config = dict(
    num_hidden_layers=13,
    hidden_size=320,
    num_attention_heads=5,
    num_key_value_heads=5,
    head_dim=64,
    intermediate_size=1280,
    vocab_size=8192,
    hidden_act='squared_relu',
    norm='rmsnorm',
    norm_place='pre',
    norm_eps=1e-06,
    positions='rope',
    rope_theta=10000.0,
    rope_fraction=1.0,
    qk_norm=False,
    attn_scale=0.125,
    bias='none',
    tie_word_embeddings=True,
    parallel_block=False,
    init='uniform',
    init_std_qkv=0.0367,
    init_std_o=0.0456,
    init_std_up=0.0526,
    init_std_down=0.0526,
    optimizer='muon_variant',
    learning_rate=0.00895,
    beta1=0.95,
    weight_decay=0.0,
    lr_head=0.0106,
    max_grad_norm=1.0,
    warmup_steps=200,
    schedule='wsd',
    decay_fraction=1.0,
    decay_shape='linear',
    final_lr_fraction=0.0,
    batch_tokens=131072,
    max_seq_len=512,
    doc_mask=True,
    train_tokens=780400000,
    max_steps=5954,
    dataset='wikipedia_en',
)
MLP neurons of a small language model. Each row is named by its layer, matrix (up: input weights) and neuron, and shows model dimensions 64-319. Each number is 500 + 40 x the weight over its row's rms, rounded and kept within 0 to 999. Numbers have three digits each.
After each neuron's rows, "fires in" lists the words (lower case) most often at its 100 highest values on Wikipedia text that the model never trained on.

L5.up620:493462553518496500475524532533522499498446546489505558496501470474509527533490463552499463473457444544482570463491497467537449517507551498479453430539409518542577467454584472488515505482476486489519497552503522531487555516514487504482485489432557595541513557498416527467523513525495505408439547490535500567528505522509555462526491459481596443603478569549530522500540537483472553499543523502522544511417506516424507414491509500447483467468499422506484484512486498492556550505371463475492466462476506542520465467527496566542455578581464430492477529553526438516396454485530438502491464501530473460489482429426502556459512520486509483499498469513512421513526534560433421483515502544506478538534551543586459502495560531520564463553455478554496536503529516577470524499517486
fires in: "later", "then", "as", "subsequently", "while", "before"

L9.up1056:465497448516537501435482475388545481505552482414512457506495561514547463527517452556473465482500529552467485497515553548443489580505512514443519532517494517435557498550559559544468478386479448509467462490489523476512492500421453447507477526546542551474455469522510504543494545483419544496505464410454505533518514523548465505480433487489544445536443499463510549445463503479510531492522511483481526523546549498592501496507495536525445489457465473485452519497504543538418430473502455466494560564480517490496513479421546489498411518434483511440506447511432494495475479459539520511471505477460511526575528456545481468454480516526555559468441560501476570526535453532521567572466469510530505464497393561450516481546520500546490561565508595467475430531512441542505555491608538
fires in: "in", "on", "to", "at"

L8.up113:528527541544461497510571485467465509563480513471511478498522540522505498468462500510449488436507499461500499467445521543517352565536469478463526459479453450493601522528529521522476516521519541435528491472427428475529477506492588528541420486538518597538528531453516564505510456515479471419447505540493517436415474582476498532540526500551484487462529436499511494501505512501445504527478513493451538420482500491511483446470509448516431516503472494522522496507462597498560446472588512452550526438459443427519543500510518488490518516488530469553532485559562506506568448549395536466524502457444513470484490496470591578531460485516395483483507467540538460534440441504570476564535495557519490567491590528490515494431462508455502548531515496400492526533526492470476506465543458
fires in: "is", "was", "scored", "played", "won", "are"

L5.up258:501518487520491508546490495538496515546512550437485461492488516525507447426505530481486484462455511466512480495510449550452486440469522465473443559524496469522494486409506476527473472507511515528552521517495621438491562474507446528565520494523436512527532437472546502502469537443415485545445522444467486498459474490486478493506533478461513512431530473380544542503489508541554506536505550472559514429521578516471553561452496479498552466511417580553531456557507561438568460465515575469473435499544575422512582524504554598527464558485510492449436466424513481519456470524630475484570473543553508486485473551513527523500497571468526487552527472522517437555485496542518500465489474451496537575494520472484497505570511472535482527505522460417465542509532508486538548555468498
fires in: "the", "of", "first", "event"

L9.up711:535584424489459509532467491524453429503466509551522489484499530455402484504438542440476494470446476517513515492484495477492501477520516483468439475436477437500506498438539509486542490511509424487521539467466370422510491451497478446554489556526451509483463534490491480455531478527508508477441552571492510502476538530470472500506476431511505411433471474514473503426476510549519439475515499498516518485547587503490525491463478452518441420467387428516498506513510512512481513400539506536558533554515423504509479498535493483498511531487469445518489450528496492452506421472426521455502572493595522411465470496540528546537442482555558547476441490477493552454395513530558501553432493504520430531505573530481568549527520587546531532452512530493495578564538505521484496414503524
fires in: "is", "was", "are", "were", "be"

L8.up96:603503515539488504513470433549476492489508465496506498466487516563499516476459480489502491502547480579475579455444515521541525479589565523529458488465496554583507523480437496491469466460451524492502465497520520499512447496569551523469557468483443459506471435522521526503484525558527506513563506434486474460499507514505410488458494510520532477568453499454532511528475496500552507562410482528527524537517564532496460446554543573436520544520469532547553470475505439505484578499501490545513478520526526495567498465505547512556539475427551541504470499506482553513478528431472574531560531514493497526548582508434520526409459537535498534571456509483508519439484500529465564453497482517499445459406521486537450548544450418464383422482449504445503564518441486511542488475528520
fires in: "with", "to", "in", "by"

L6.up446:486538469504496498505513479596558596534494514487589532444510487493452512519454442474432485477494496497509541508486459538478513520452483428410523520508488499488555486435439452476519476513516475481495441502506530510506477532493417412436506534548449496543536505484480478499530552468473479512474525472486520505488428445565512499482548418504502514508530490500537466487452451544547478509520428520537446400461439547483492520552472475588472380459574487450501494495545501482499467540467500525490461491419512530550485480501500490445530540499456547482468514566536468531540489518474444514579458504477538515531459467501482521387472473486450498564520406510509569487561479514515500495510529491458417489449506551495479390536535507377526455548535531534519474557539488517553538519407583
fires in: "as", "two", "three", "mid"

L7.up898:510503546520428466444456574511492482500460429482548460516533470484463559504475499513478486502450512511563538495526475549546542450496480540486537438438463442586532540522486457524481548466489432534507448549443488460472486499451495442528512462458487501523522578487443479548521538442459550496466467536485479476501506485538466442441465492474486495463514543480486579455528557489457537490477438575547499427514477570492477511519443484532538417462488515553483526526481551467496495509560570534475490496532491575576430534502485581531542512439518412541514438484420480485443547523492520455509533525539488434455490430529535575502500519444497490507578428550396484536515538560594437493468484522541554474524526580492533529464476507484588520444535456498540485467473411493507582451513465
fires in: "is", "was", "are", "were", "also", "be"

L6.up1274:530548531547536519487546469510478555483583490496508423499469431478534529475472448535531522467432466511479554527479473526480559533481483486479428560451508422541427530468533483510496501489500469451509518480491521487522521465520435417462461459507452496542517497425455468485561479529510476456552622472551488573421496458475518546450441539524529451487428514493472575440445479492493485498457507501547531481497501558484431476435529533543538555502487447501580517426444514452456502517508475494514600499535425474562532531482486561472485502442522432528566461481487513563511563465494521542525540520529568504457506534496445565493408549485572441550532530438587527591488493565512438525497447489545508569426447511510547496483550483543534526460473594511460468482541521519512465519451544
fires in: "was", "is", "were", "be", "are", "not"

L5.up164:492510453495503541481601477545534562506445530552477449394531509480470480492387608542554539498497536553465544479481506539444521505515507467532452439501473570463490455470473440519469505583433502464501497499537518527514502512489466478519504526483524482559509510431488473478471527488536554458467496507475436525501434505468531528518499415467470515550486428543502437497491525564441501525480579510520495510572470473506427434448520516483509553507495392516492492435473470559470538499510478438469507501464537507516502502577540486468412551440510488509484485461500474552479446493530440507544477551525454515443535575481508504461547573502421490524492498471439561481467514557427493469548536527492543402449557444529497537483516523489496519518440563574458422566481482424519551527457484
fires in: "and", "in", "with", "which", "by", "as"

L7.up80:566468579473439488531541510524461569490503438464503438402467470458455546509417468471479499489474463540555483453518453556511502424507526539537478468422511422525543465509549467515482518457470522518456505500518539527474471503506509435516551569462491477505485481503491440463464564446514441479456454489547531487437508544457514461492466506435467521461451404523593573467468529500471494531467480498531528557507458539519479421453513561527488455500482463526448484491461519500501588464482555560498562552583423477512559537512556486493463557462557495540552470542480445492429462547530509475521521444454544534536462410513504481511426505464480521486493448360539530480503509492542504480524496545534536508415541480515474508542471473521479562492469501537529521482535451394462483512481489
fires in: "as", "where", "that", "when", "resulting"

L8.up485:471543448467456501482495556532507547457548532514582542447474454494430518482561479538499535454523543526577485556508546486494541511494444521486480478435559513517517485556533524453557467493447510609437476413521537472528525533492440526532526440461505516484451551504455494526481542562515509479498492508541469530407498598480514441426472539484544537525563522473556565453471572578468488470463505531501504460491491589536494490529504542466495536470594493505549500452515468580474510525519491506501552506543544581503479537520483548463531496464517446525499529512533542441452581489503475533558470449454555518430560502530416532536510576534553516467524465397420537487472494528522516493516475475445465483533476449525488457505540475428483476537482497468458480428472480505509474401496505
fires in: "and", "to", "in"

L2.up350:529436497555468501565465492482473524516499509484534473444506442463491524502534433546472526497545471480470468563495458453524502532596482531462542567482454519432503468426520479506532557467472546577518506453465476481525464500411458424528510554507512543464485528530572548551504518519547510547472452539511495453389454547575442477556563570504509513573541578449514515420475441481448467502510488484497518525455526527469486547429534500417571514429447503488501493488466531487518533523488566502522530523509463485483528525513496533509471529540498563586457524557458455527464404502543427508473556584531505492526429580453460491456535434505517497468484530457476543545485435518550480490516490550508511474446486522521473513443562471551462483529490509477493590444445567499463539527528463
fires in: "with", "by", "among", "including", "meshal", "of"

L6.up322:494490511522515451538528520522392528465538511500581474467464442455533489522515541572453524495458522449524529530514487470505426512466498482468417507490551449436546504505433484566415514563479486568540510508448497478517569499584499530543522593461559485481501523443515496543466485489544547522471471521428499432555408458559572491487498528487425455506539510543470488486448522500446481498502519501566528490449451473525491518500575462481465482463491487507424486465513542554462439462473517490487464548462480481491524514557497487580426506450518443548492442509506509450508524438515478512516544464442486460499469527473550474477503515470530480562578425497421497489459481492456517536540517503477448435480520471491595474470550469546452485511515558526553544548503532482427535557459448
fires in: "with", "to", "by", "without"

L2.up699:464468475524556520466481424502583465395507397485543524470485462540489485498478531508471499563530531457492501490492517421503485569470468531558504521492523514542452466518595528451457511497486539531477533531454490483503555486472503444497502442527508549527524454566562505458476487474479507542487541476547501438483474545493460465556534505494507451518514509471520531466489463542468576503513456486453534464471518532448478528509536464540497489521425498413502495540477527499458477454483466425597542493580531560476557485463529498467493521572482464491482490509471498515463527497535517488500527568550502454597569486499484474471482601525495461502450482481514561478516560429486481614529488519578454501555478425507520553496444442590532578433468493532546537505508490484486472586528588
fires in: "as", "of", "secondary", "notably"

L8.up852:533475533572545490488491517432530507563468470523501483487522467543538549544524474445397528456490463520462463543472449440513493558404525437511485507431436502510486461504468521505502510546494514535500499432517509462547519505493513568514468441514418545504524549496494459497490477411446531574450533502473476537500437513401509456502569429508492486370454545450522544549551519563490504481495492594420531538486486421470553446404469479527524492499528524435531518509472469508528450445505458509475467509460617478501480480572510492501496545429526455568436516573515513484449468496516450547569488550484505463403490522492457466501385497480504467567521504492547533477546568453455483539506421502502488532529521586496444525546562494507436516518515469480520548492507458516482498560497570
fires in: "at", "to", "of", "have", "had"

L6.up896:536515436529546437428492501446554487447499558551432569478553428444544553496549516492467458454513527516496532491442504535557503495556495519461493472469490496553519528501491593506530482571501517508495497470514518505497529491467512498458523559464487496463482492490509526473456477573469498499548460535490466532519456466415551521453408483428492502532533593526534441476465451478502494469499435465486537430465526488473520504481459517548444550469573553535525542403505489484500481487469487554524560504510463514500515550524506513520492478393508513528552533539488525512553507474436439426456500535471482513538504566491539567503539545515479512475406524525478553496491516519548437457489525546495481444514532526590551548345489539508495426531501542498479462511602533457457427499489450
fires in: "of", "is", "was", "from"

L7.up315:462436559519492472500560495424432471531571473496571442479459461460487536499519431510505529456477482456513467455457527444437488477502499509463519453544479496506527524525512506483517421513607522533466465462499538518534449495478487415501497538472537539494553536497498467501515516544464437504452488447514549452484527463450505437482541466534456497522543455515570488486492557529537444522400485538503571447528518485452525517496546439582523615472453453478556499437492533530553539511515456467548436480515488585452539480513513510506577501502439504584543468471492463450487521497446479541439478579531497386559436532513518517499551484486507511518515562508481453448483502509447476564478437449471544450494441513483524598485514502581509466473499551444454453555430531465511538529539420
fires in: "had", "also", "stayed", "have", "often", "having"

L6.up553:509510512598439478525492426590544497471482477400485524430508511462484503549487536530481470513518479492415466535535533525535537541475431393492528532526445519475514529465509461500524485494528499549566404524492511527529509508514551466468503552446522518447504492525623464490500518526411566517519486465484431549473435524482489488497558477472476505452464508458531462457498445535519502482495471555504484514528493490465463498456481511532507520518501507569491614495476506556548462457609510508482526569559450451429583517499556535508469486485487490529542554587519467479502466491450462530539490479479501445441450452469492465469557527500577514518477493471518538487466507549496505505480449569390475480568427548533558543520479546435470469518485488538509533499471503484527464521502470
fires in: "of", "to"

L2.up137:510461460533462544460513472489549460379542526476531489519391467533556491506379510468442460496435525421500439494485497512522526526494468468462509487572499496518494443566583566443567407459589534536524501552478507461517507451389511544539431473568416512472426547548448539495480418502470549472450563499510467449508530524551548506455539531462496510453490547517472470471492463456528433498510528503441494514457545514499440458481563517471518548524469500519470508532519505506464510522498471569489539461508514536572527467598503531470582457519459509486535546453487515493538496467496593564466519502529481468520434498518509514522462537414460473498483485532505513439483460556442463510477452503511460574519463471511511441525471546561467482568498533483459520448493531489489544453440535
fires in: "of", "goals"

L5.up266:527567472492519464495520563518493537580450456513383515493479461429532487487526481533460463455507455519475508507469535515487549509516540475470444581581530480558445508471512450523559568475496509500479433478544525458437468480476493519426523494459415479532518486546518530476587482453484523506563456464551501469473452569548555533416555479492555437453427568487567530547498499480519496471492464508446498498553528487532476434477437449559471530472432494485453505488535552569560526470549499505498463493462459520473495542533565509526487549516453562521521480496579483440481528533545524507458480555485490477480489475541505525456538510454527444489504478520514481497515546492539571492491543522510456542510529432506500452419463485464523512502538595414473455483626500449500480584505512
fires in: "one", "two", "a", "three", "an"

L7.up877:479496469522489508480476480419495467545462436449523470498508492429498540465496495525509500471471507515431512473408532539525498498574535554475422537480464461561499425537506484505493456496530485528567528458439488388541549424495494501550473495480493505476559494497549438484481544516444451465527458528581505463467447507596475386440533477474502489470459444467519558483471509561500499494586523480470484475548457499410553519533552540514517435476461466540471571526468474451469500478543580449573587491524509524590553484523507534525496457456526503519446505479522595496521510572504496527473459527535455461427537507513472524467448531520522451447551519443534478483538470529496514469527530552594553478512435521546475553521459564461453553507497493454511468487523502389493537522434451
fires in: "in", "from", "into", "as"

L5.up331:509485588499569571491452531504514490544504482501519469461535550419515472364486523460486513592516536441520438482520507541493510533478514590544506521431456477552462503486499541466531517461500528526492535493459479490431537474440585529511498436523494470449513503517479468475547578459540519464524457513482539491522513418562492447452527501546567511511402490512511506498525546509449519411445541488489519491507495527418521523527455494516559556501542477546514500542505507536497453594520476527503524528508551526546552558472502514491508508573582444467577487524581487425464475510559464521484434523478516496499471519511439525526460545467512474443507516483415433532558482533464520564524599497510529590513529558461513495457577462534553537491467462453541474509451499455569517544511509
fires in: "to", "would"

L9.up451:488499425471486514494549511498524521440413575485551498499465415484510502519567563523534460494444524465506512538482544501494580506523577491564523503503473434461508439497490447468407474581487458529480575474436511500507497484508459525437509515527531510461534467487620498511487485495506537504473488526460558495531494557567482453481578499488490433523502430522536429465488502464473502530504499545483524516504567512548517507507506526495439589407507474531520446535400492479452490521475528481504533558504445513537478543500485507545474485470461454503445565513502491501374429500530487526470547496526556484513521476470569494518535463436419555475418495515425498484462567499501471490466494502579520484525545489510481545509472548462570495565454500432464437450573519482462595503484444
fires in: "as"

L2.up907:523528450418474542536460440526520512466535558533437469477518480492505465515487453533435517481492494506512560580541547476462484495475486492437508464566504487468520548513517603473552585477502454550471446542542447440509502471524466501536566533523528582470470597461512536506442454571524444518506506512506483535533564529391443573463533522472529520503458546545508537535461497523465534511497521514415443457494419453474508465499484465527568584481513503526504560455594506484519417562467531412566468513493540481565483538496505503505517483470435550483487508533455504494574528423485549513523492513507522480445489525503501482492496496537547440507547474522545456476477516522558526473470522495459478520544458489530481515500532561505543441509479564404488482487544461575457527506523490
fires in: "the", "producer", "of", "presenter", "professor"

L7.up688:541429473436508534441528502526502478543470538516535475474556499483498453445380525504504525512448555553476513507491492568429495571548555465465510468560439502475493445463513510503505529453382521470538498489488572547464556435536469518507509459565424524527521501463515463462519518551489553444482480506474455531526454545464503462528457436455482485514497470583463444433492465594488524428504521541549493530495526543568506463481533498528574509501425411544554469404507436560422477495525516474492472543486500508479531539453461472522407497517521473498456472483455515549485399515509437472509528527523462475448543558436493531445498579525470523525467538503484517497538493563485512448559553522553576418473552539448499554526502494517487472468480519484489478549508500459517508545459461
fires in: "to", "with", "of", "and"

L5.up484:430452482516479441465436488486489558495452530558504481455423517466537454549479533473434463463497473466393497531475547479521429542427497454448559476487520476533420506520515535529506561542504542542450549604483559450587429559511469508556464458562445537551435470527580538481465482491543534503516458519523574462545496547538471532451488501502432489492537528491524544493459467582507473453488478555455439468475544475478515503470437482542509522448551510530509447518529509498493443500473533469533430500487477493506553525457493489540505423519456507509499488516524475495521524571479524437395518528494505412463530475530505580522519553516508446460538441485474428464455520486533481483461457559470529465525515586502537529416473493496504462552608478545509491533532516521434481437549581
fires in: "of", "the", "on", "100", "in", "chair"

L7.up902:516458570463566486523494471523490500496474547497512501515488427430534496488470552480526456454559467473613546438458463479521514476495552483429431510488483455498441532503532492532489550529500485534541456545492518426499551494457518427511542482493548506500587522471447437516525485528490475558531454510439506517530519460470477512433514513409482528534415458552471538484414482483459495540502499471518482429517574525443477508447455485524442467466523506503470547528441507452506480467511510550511508526506391526527486436561485460477547497516494535482497477525535469494475509417501488466535494449554450466469471496490572527455457587493508489471489553508508502494483382516502482521464531497596475507500548471464589513436532483565555473542535437503480492533490497462373501474590418
fires in: "is", "as", "was", "of", "s", "m"

L9.up231:547506492486569494537486489486477477480446475443553500480453499575509466514553554438523477514489501460500521527528539470547443471458469501490505466501481444513533507427500508452520474469490510448566617482470584518463556569462486489565537518438553469568508564456462515418553570523454475488467456502474521462497529522459518442456470555525550530536507444407522501476513493447463546606538570534515440498454461409467478553541556415502577505528425561469499469583465497530483503489462535485488516541524453533477503511456499561511458522540512542479475483540537512575474549586519466492486537484451474477462434459490499497480525516453461554517486500475479476497511436522420498450488560540514502494498475580575555478455499520546473494581476490507499508533464565479486507475574464
fires in: "the", "each", "one", "national"

L8.up273:499471479481482458489533520521458531538540522515482451464487437481497584470429484540444474480509509471535510525536471495526514506559516478517506446515464499498588486509556535474470521467392487520490546450542541551516554564442440462443482535449463524450556482455508544476566464569469501504518488520560511486469505527525518516478501542497499489498496466574466511476459513516549584408567440555466551566458449496479517523477536463546502500501466456489457500543519478485425499539446471498487523559521542450556524510511570480440510492419593502516503510495475496438496466433565554498560513410484571457467379484538466489527449475465497487550504532533505501561535498485505532497582422452538514513416509504530556460507451483461465549515551592493541546535502466546544410519525513
fires in: "was", "had", "were"

L2.up774:518555465483490518471570456456483507517528551548526491497587593504445467533517485511546523569446477508508519509539459477579389461549505501541504399410463557534534531437513485484537495536524555455454470459545498439492529519550507502488595444467496465525552448469521501527475533483581448514493454486479507518490487512512456455493473471482502474558466558520507485476507483498485483463533613497457493583530487513458552470516561516569579565464464463504436481460555552465497536573501482518441446438499538526550458432461447518500498530493532606462434457555507494531456513486492449533507443482448492529567448502555548510464561556536534446526510494536469432607567509483478536599493516476537551512508446534457464452508554452488472447467513463463457505458505491505479548541548535
fires in: "that", "however", "steam"

L9.up1104:527535499518574584414534502496558503500545509536483421483538531497443518548539511460500577492500481514429527517539520469448513528592518539437513554419478535451514511505497520491490433531488475536502531520476524532482424489590516557519521553495544591473494534532531600459454490476478525492486476439488442473448561504530450432483499466504442494465434530482490507502566417544512481548508538563508487510562464487490515452515504561521524516491522552505531515457440510529558461510532489546496482541413534502425464467518572490571457597485548571555515490521510533540483447556460502492478505470501541570511515487519509407514505490545501442420524516427570527503446468487461538543518483520509474447587547519557490440570501513520505557510532519499506429502518561596479526499501558
fires in: "at", "by", "to", "in", "until"

L7.up406:547474534527498488447526496463577534419549503550510448551530455480480565494536428457443462429504468511473537480431522561438534479519485568459519577520483524497483449457573466424478529506474466534479505488516512511525454487480420475493528556507451511533540477506512526496499524548438449481466524543482487465469547520421523508507484442490464512536544450514432563445475466409493410583563478511508500481483516541481547552431490574493529505532496551535541473595460517470445451490513396476476536513471398433482536521543484503456522529473551478521549522536540527523529451570488560529490550464526507518503407470535544444539414551499501554467563560437472521494482519425482556509530405488457559553489535503529450494562579482474546488507545495472489530527476496486510491501558524
fires in: "was", "were", "is", "been", "are"

L6.up294:501481500446529481498473555530469482565526530551512498473489471545444505459517520487519451571490467547439451499452524547533504518459501507502508502484486438535487429487517469506468502482504572496517547475516488479520536465476502487479489529569514478520483539522487527541561503497539500497443471421537549515512535551498549481603520472479517451435494513475454506503572428515460494460508514489535452530509439457484499466521482485555565489440532507539491496412511570479516477494402366493484516493529547533394453482514525593484504489516519440476497448501519481472482500527536462497504459559502433514472548470502489525486481502465453489452498477525465479557484565510462495565528520395517460438458497463427440473481543438457540541417528526524539464557531500437515517540503578
fires in: "not", "to", "made"

L8.up63:534440523530434527529536467511440501484509489532463507556502500519445494554474604487493534460532417501508547459475444533562425558496488494536521491471484521488496465450479477494535534458517562544534541486462544538514504444492473498467522540451509515475488488499519484491521548493499428469498495499464588527478558522512480463491524510540471537494571473529522518483478523418534476472520579466533487447456520413490518490444498531583459462444539540532491468433509492581512586444533444514533477515509535460478464522441520531466477476468541608562511441555465478464463472428455508535503498508526501502534495527599504525551466503465492395474530498534397532561478490544468508513548495499431504450500498467514499445544487488457521495551503450424412520536570525499458585557506529
fires in: "which", "who", "that", "and"

L9.up719:479517504505504507479565479427479474498462489519491483476509525444470509490424559528499539488439488535563507520486460494449466503518521536509536482511456501480502471483548542491550517503521483487495482540490483554459482425509484523540488475572527499576537513520441564482577459509460429382450473505457575556534528493443479476516498478501465455476509479494546490556458521554510504485544522465439537470577471526478486435497496479426443485436487426570568534454448510557480550477560423478591504436463459555466525502460473487486487508534489437467502444453492531535497474519484465475482515585511463560486460436462530542464537488433499494490489560533511508539482456492480411454574478522518546438550599519534589532485574474461445562493489567485541596504511437480477457525437528
fires in: "is", "went", "was", "consists", "occurs", "came"

L9.up441:453446487425537477455520511528545456549475537494483456496521482512530475527503546497547480477496584500499505489510520506459462524554509505560552571454472505457518503492539479505501467520509474474447504497545520511611548480580517430505483464516480562483507519479495550411527578500492563477547457469572550543506538504473475456512553556476521495450433495488494452500502515535536472533563541413516510507520508502477536406532408413530495526384460519577556507430474534513554603507490486473506555483543432529526515507520496476529542495530467461541514454537510435498574471552566496478517488464497452517480488395443455519502536504582444430533405542492523524456439509554481480493476551537555488555513448494566484520508514473505530488529514481515443483465526506476419580548524542
fires in: "as", "a", "to"

L8.up528:549518468480451508519486490517541507484500450585467555457494512437487542513492488538500466544486487477488519519526556481495493519517558490528508563535537511487461533403528472529618517519481418532560518509495532568528594486482449457504438520465551568499526521474518429503544525541540398511509493525523554565522424484568529482352518571475490470471452544445519496512518547473498467518518472522482527507458557468456534541501489515493587476550526511550488503493508488466534483457440529554557491567551582442485463493510452531446558529505565446392533476540496434507480490442614489500553504551522428499455501517450456487493586498467432490508530500470463502538496440560462526450441484531526505472544513470449465586574554511492464501452535543478513561477502480484468514489497490
fires in: "after", "to", "while", "following", "when", "before"

L9.up818:507460524475476459515510494532462476501497497494446543528455456488510528522507454533456474495523521451524508478485575445566501534492514534460507465491433455521479469516518491526562551513493488490508470479506478474488429558483529499500441528537520616486556506578483447518466492481473538473459497523537478546464483568484459433484421499468499542478526523527506480416537495534456452473553499495503442451504535455491472405502463449525483526414480476489522438517507588545480435499507567490514479484523419489468576518488483516473538523453464434552536438528472503545485464507537503406451515488505554411470470471515543604557599560507380497536483505474474553416446512523508432489490472577500510535617551522494599508518487548468520464469482487511491441546548501488506523500525532
fires in: "was", "is", "as", "became"

L9.up787:441557530476538441490480424383497579582516482576552512538517449542535562539491511523545525509543513441514464496546477473578432547465537501437470501475510506452442458491546409486520505506492452515462435567545490567455520478506476537541487496514567554549511546488465520546458546515544444527534509506474525493459499469485513496502545475453479471522544525509539495460461513517454556490486456529494517462546519526541519438520484483567486563542491504483420438512551502512455504496496473538465547485545570457468456499551466481545565553483601444506421550509515458431524565520474519471554492591545488508486476499477528555514507493468545413451474446548488537479569509504470475500535538513461486577520518566543431499500549480479526571478535525495489439519431405455423523460514570
fires in: "has", "had", "have", "also"

L6.up1273:508483462454457584540559514499520446576449458476412553443478405511476558499468474486487430548493522483514550434527460462472545458515509531461511509457530465453544551445499454452442530583494495487447507549502535498504503457489505466520387527443485545554499567529480486540462556505474488531496511482460450466372470540464590509507448506562511486460446538479576536508451491517521429402504434528481478562540506568488477545491485445488509448500577545540447532495595456461512559480400522519520460486580477493477551493510513543538504498489485494447497485523370510542505492513492491512526500430446489571519525473530592481483537558463475460487501473497478534513508527509479495467399491527503503477507504480496463491487502537519462480520502473483512472462485435458493520482523569
fires in: "as", "where"

L7.up963:538508521527518523442518446516476470500515439541455523418526529453511521475469462563480495466480465508497465503527598532578417523562483485443481520449380479499555378422542454562492461466509438432502510445426572435450544515458538481490489507431566514468508552503500453474491538489522537551472480507424481587447519534548527488494467418498480501512461459453514474524486487541564419524535508516485490499515498515535452482549518498425469557511457530523516522525537455537460537498479421443543487499463466515469508479464518528520494490504515457474523508482486554469462515502440474467461510494546458556563430550550492501508541534421544531497417461533505568498484403591504517468444483513478513539489454490489433501492511480488496635544469488478442534489495482475413501558463522
fires in: "in", "n"

L8.up9:440481455494562456484436528530467553488496535471525510500515507431420476528589447543427477545518482548503529510490512499567514452509599473491529475482443419452509550541568484455526530461460569470563587466494514544492534456498469502454497517426543505481478521447501511530523541500501505484465552522475447468517513494540513495498538524451508455497555500421545446450479503465481536416536536489505512450563519509496563501569524527497559491476476478515532519586487446483525546481520575582533504496452437533580431458458440468457443462502493551454467572496437462530531487466483482485462483526538535467562598522532452526448525505484526496458503468502446470498540536507479512532479501546518451498466485510478540434478496462506563543525488483496478473544533440459467503564527494
fires in: "but", "and", "however"

L6.up307:574442470539484488490508496462542471522489536520479459531482484490559550473505544531531489436548469473495499509472489497492458514506490438419493536502490437493496505482569433512526599507427484568424476465461547573512495512491504500477502488512517578445491483507474405522540554563486488521531493485472438517466484461540500460498575550550511487448475490521559437439445427418500477461474498560499505578514515461524462457518431475458565568500501443544503466516504425600494470502515480498471500511427512502415542509482505483437447485448470513537470503563506482518457411498470492529480448501499526568521464521540524530532491522447513504487536534499458521525475472479409479594501599425484522485572554466489520514540525497565502517511547533508484457533546512544609519502467483
fires in: "they", "he", "would", "having", "it", "to"

L7.up989:511517483502467465462485464512446465493511550426552546462450531452484532483555481581456531547511506575498508483528501445543528488567565558527524567459511558517540493449425453460537524523371391514524538524542495523514456465483495539478534477474572540540477452486488464548589555464508532424453569544452529492433457474457550470494480563587457531501540492511430519473509422555518506492520473474525493468477568535517506474441531558532494502500453484560473556596465443473441447515487549452479540552513607491543470505553491460555490504484478497500477507498501511519521520481527538519500507506539477489481482475491487462515576526534419440481486491493444471511548458541451506550511506549460530512484465480476506524422516408523542501502568498381474487483467537540388540548540511
fires in: "by", "before", "with"

L6.up798:514489498473498528519536518470435522442464490528472493450528465444568538468450463501508483496540572476478543534498556476466529532497502513484435458533481504513453560491486489572539511505450496555555474511440470490504514534541551493546425471514466487531545505462526484589478552476504511461484486520455530512533461519537536451480486493491440506532441445393516532528476405433511450522516445513506490540483533469481382420503519463469582476510471430475527480574455458494512546506513543457505593559503492439505522400454467455581477450507507478554493504532516491471512397467517508481553490539482469499519497545496521500512510513433466565494492510520438501562480356521533484472489493582518428505474534485401568540496426441468556568486391487486475477454502505524432460455488527
fires in: "a", "an", "using", "with", "in", "uses"

L6.up245:518428509435442471529522478540457478513489537531540420409524504571482477492393502496532562511414513500492506454497518468381570504507538483469498498523524461504471486569578461528523508505418537554428488504445480557558506494441444507447525503519536481503519519444506458527503413478521505599441518569400489532473548495462509491452498488499511522508568450542468436519482474481444520476518525460535472518580478585483560509435556557505469481493515429461596492505502486538432481515493467465492494486460510486486443476442541488487484501524542521492539432475567503524456474550526429514501483562523462488549491482470514546477505466551446528515512470519544477543450487489561480505506476439520541419536519545463427501558579483514449473413436528525427462523531451508569474455508503
fires in: "was", "and", "is", "were", "had", "also"